From a checkpoint of a small transformer trained on Wikipedia.
Size: width 384, 6 heads of 96 (1 for keys and values), MLP 1536 GELU.
MLP neurons of a small language model. Each row is named by its layer, matrix (down: output weights) and neuron, and shows model dimensions 128-255. Each number is 500 + 50 x the weight over its row's rms, rounded and kept within 0 to 999. Numbers have three digits each.
A block is one neuron, or neurons of one layer that tend to fire together. After each block is what it responds to, as a language model described it from the Wikipedia text at the highest values.

L8.down1140:382432466488536500476386570526520491505515476463470450514480454456477496430558520519483394390395506493588467560491481542551519552463532606505450500531465428574452567455474456410395462465481482475438536530467511462509442454415580385561464533490496428488486565471543457411505565559514491508438390492455473548547417516534507489443487541535592587573459467618580518538488460424559458546535
Responds to: The first = of the closing == or === after a Wikipedia section title, as in ==Critical reception==, ==Transport==, ===North America===; weakly also hyphens and word-final pieces such as distance-transitive and univers-ities.

L8.down1227:463547529536441481455497447527541478428508482533475532558563476513498468566494478496527494534488591520549379526551495479331521429482434471445420540421414397483543408429480451432562510504567476519593580512488425526457515596494555515456560530513480473541484505442431453499498475519532522493456515567487492484471542531524504439413520507607569462426485543537511528420495495546437530581469
Responds to: The word "of" after one, some or a percentage (one of the, 25.8% of all), plus mid-word pieces inside names and rare words (afore, Can-on, no-vi-ce).

L9.down27:526412457469450488440517540507460481543509519504473471533420565571510462542556495474396542480409562475437582540503506457461504473440369441440470448472549588584463496496538548445449551498513541455560550483516457504488457512552542422608537413566480504570514509556496413499585473527444558512445511487497483474520533440548519481531602470538551567538492441522540473571540563486513496498512
L9.down278:463403550427549524520443464474490468442539519441446482450575431541561511440519536533536583378496539392462523594566527397452508530437478504557508602496533539494501529454419478467551468559468497511563493464477453486539514549498547381455482529548531487500524546465552551530535451505527448503534511491442504574466484393515495519506508511478504480493491501416500468604532547473439568513491
L9.down348:454513467514497431527517555470527467497538666523586501476485497470561514479502521456520503560480514509438579487512528554419495550425574609391556573401521498535566456444515501485508450575545393420532583475432528553469536462488474478527481572585586620537548395452385460527516503592478506551586463454660475548511542460524513488489516420493516466500502486550515482563389604493473551500517
L9.down893:459547495503492494437558428522509678476529480434513485424510452612468493533479440481449500439500451444427465450434539482539517466522529474475495416588560510486483470520552483526490452465540479513546517565448480449546492482471459429507498511443478470487526424531456477474483414501475500511521535518476457421431537541613516524518556493509532548402500516545512457473477441456505558467499
L9.down1185:473489542412520497425573477550483528446445530544457502521516436507514464553508549508465535514620496516445479492467515537530476448450457488473522492568478440379532501558465632542418485442550503505558498439468469462549448472479467494448446482539524498472560535560491513623425513436459533528569374492447559465503507429537478540600548625562474396495530516438458468585588488501435558527560
L9.down1401:513589499506523473446448510529496386418469453498552517443483488555537522488542525471509537486412527507482478419546501520479475557533594493585465477531511416537430423481511546574458483494516494526474580542567538539550494499391384532455514516558519551513486508454455448597501500529581456494471540445490546488504595526572611478521509563471516579569547488486523430525578541454443551431425
L9.down1508:482439401524494452537435434527484548483422447553471520493487551486465468546534515477493602576512429494514561477430489437421566550510575550460429544569510342491456474513504480472518503480475411447600507508497456537432460451374458491499504485540443398516472498488497525553529462494510462511511532543465563512559454508475587464507506411476462406366444552515546485481604493521653441533493
L9.down1509:452572476471541487539559537440588501457489558545510488618528401487586472544504559429578447439469459442605501560430667448548408527476502418516524520461642468582514599527517482485516536522508521544484419448523513470498558486453417487454520554527477529444515468585513480526558434574470493575509455450504482517504515413564498444549442457535618439522447569483568508599560521508502533526565
Responds to: The "=" tokens that close a wiki-markup section heading after its title, as in "== Biography ==" and "=== League table ===".

L4.down467:458488498460502478526544474520488439448465473425403485594489501496500478507553550484590519419447548536551492482596498553469581494445450495504369410469507469459512481429478568577540512419446567605507551520482459383495501472540447452502492504455450500560456565568500569541455515508435425481555497556463488518500557441407434528532515392578499528532612508428627551503560508522465431452504
L4.down482:496520467465535561498527504545580497426549551532490509533575518506447531443483480546414465529490593620482535544467575580518527469536445576535479609453520512476454520479432542523556487445473475563402563490566501570444459464466531519500459439494458538547564479516497586426507529549473455432509602528486451469487435461491484507516461421584485413527494508557391508477612390510431526500524
L4.down601:469452407576478525421506512529408464427568452445608448486471459476577475405518447526401520479487482415548447509558515456546472470443516489410498465434477587560535397483515524537511542432514587496555473407545511461442457555525460426560476480495428496500521548517551476467571546467552490506447574530435630507518517626575476526452509362484478533596597438569566458444485448408548492500477
L4.down667:447520451556583538547498564522534518523504489504509428494488529490481537522495445440539430545518572493454536484578547564390549469533441522473530501420487445499553488503441524458332489466560461511467384512523454510492493544561507465556457486438470525560470592485558630441454489452567429461541607545508491444512451497449388547462555486496489483518485498554522541483456570438515474456487
L4.down681:501340524590649560391481513461493541464485442525531495496549534455438518529475398458550461423439569462453523396469406463483524444513600467546495452391469604497504439562551352506493380532547514539450375519601508465568453513539491519493527385597434530532501552524526478523539541483451518472480536488519511542489552506466435519393472541516413510507544488463403437481565440481588427499537
L4.down759:527533560491488546424438374516604494485467475531522519479517527514441447552444488490428569539476449481453414505437508494474519450449436446404323480494501471541516513520577511538526462513417458508489542429466465672443521569440560436440461426464557422580445542557565565462378424505527554512564494496447448491522430446566455451439415536552518441459540603559481531497509531502589513496555
L4.down1041:528552548566504513481563576501454449482436556518562506413462471600475453464542451476558468457399525622570502426499464476499503471462475478527563521541505540454497519487456504537544403442533444587587457570449566466455450514516517442390465556560506467488490525502466475521442505447404520613544566485573532487537446549452456504532502468457554456462494543538484503488579505434532377515570
L4.down1097:433503529498592480504422457542482488556476574428469564610500538485536457512578461465499483509456553406485519482511463537536452522401504462446438507533499484530582433500585434435582521446453520485498486496513541450447493485588544508513484501499534446435460518533417491496424524394476362471577557600542537570532418543560544498475481557448440419475528573528542509504476445443529422645486
Responds to: Adverb particles completing phrasal verbs, mostly out, also up, off, down, away, as in dropped out, turns out, went out of, throws away; weakly, word endings.

L9.down54:472491511531475463429546401533518436522504527538541503514439464438453565475483475547454579544499483474487474526512532517509545461490534470568489494455481558504518543448497504476415399524467425539431495544571434512503541450534467641429510561561431536483592527445535535424478550476440460508557543505533545531461509496544542454501547503449521586532552475486480445480438521604514526510495
L9.down273:508476471531455528500535497585415447582435467453478495388476435538493494484565508483489571486547493570486571597469547525407461408497442498570488500402550446529505526486492499372461434460495513466498533455513364555488489492482563554513541533471534525514521539386463526535505481514607565498515556530478489519466566461569503538469516541439532569509451580472556520509522434409529459508435
L9.down416:485430518401558505482561514516611490477577530498553527404451495531471525566551540504521537441530483462472478413429462418423494483519490552453550469531513527517533551474547588477559455470455518493413502527475465512538498473493492455452466465552405556417557350534408546576513463520441479417480514472502547452514593491552459517520415526534594525480437433445511483513541531469519493520524
L9.down776:443499538479509517434512541540504547509519515418519514593493484543439501578620451499509529495475504514429516454509506558439437473520539516461515428409403483439412476474478514449521553570508478527473519529526506438488529641618519476505491530541496518506487553493576541544498476507504582447400431437498485504591602547493606524468466455485544437572554420463510460473518555449597469516570
L9.down847:426536478633446504512532519536543479536489467454555487475469466481525561610451499558550544548494513553385439497453465439525495539412401474468522573527455581476480541535512494593461501468480456456519457545522605441436507506475400487632382529527492533467512504483467569487549516453515464565644438402519417501468489499472534545488497548516520467473439503513484432520454501470502519508415
L9.down915:470361491421541535569504465449515516616580459431628510422481442482512490504412520499512531522539519453546347484455456515474549504391492492420554452538478494493469472548593473491520581534489487513637528518512518468534550449479559554527408536454504515532505501537447508552463548497538429605501541498521372441509502506505511446404523454564460537561552534465490509419448463422513523506555
L9.down940:428448481450479538484519499502575457579450577486496521452504610565491604546398514526566429476488491491509526444398480481553438537514458475623515493481481542561520464492515474472531575529528523383535457583477490408466564517542444576516508538537481567529580582426540529460596459494514501424523404445508531561454501546384544430450490557552514458521388472593469533475591419558448475574463
L9.down1368:531407549514484493495470591428509468478413562536561506456479459421497426537589481444487438538548515492391477491495539441492590534499527497555477609538470485519469563528559521586570486538503508543444520547560501468475521439488548517608540471481501452526480522454482524537427461451435452482575510430435518498551540459591405408527620511483428516486432553521542583518510459542534419427399
Responds to: Mainly "of" after "one" (one of the most…, one of eleven), also "as of"; weaker hits on scattered mid-word pieces.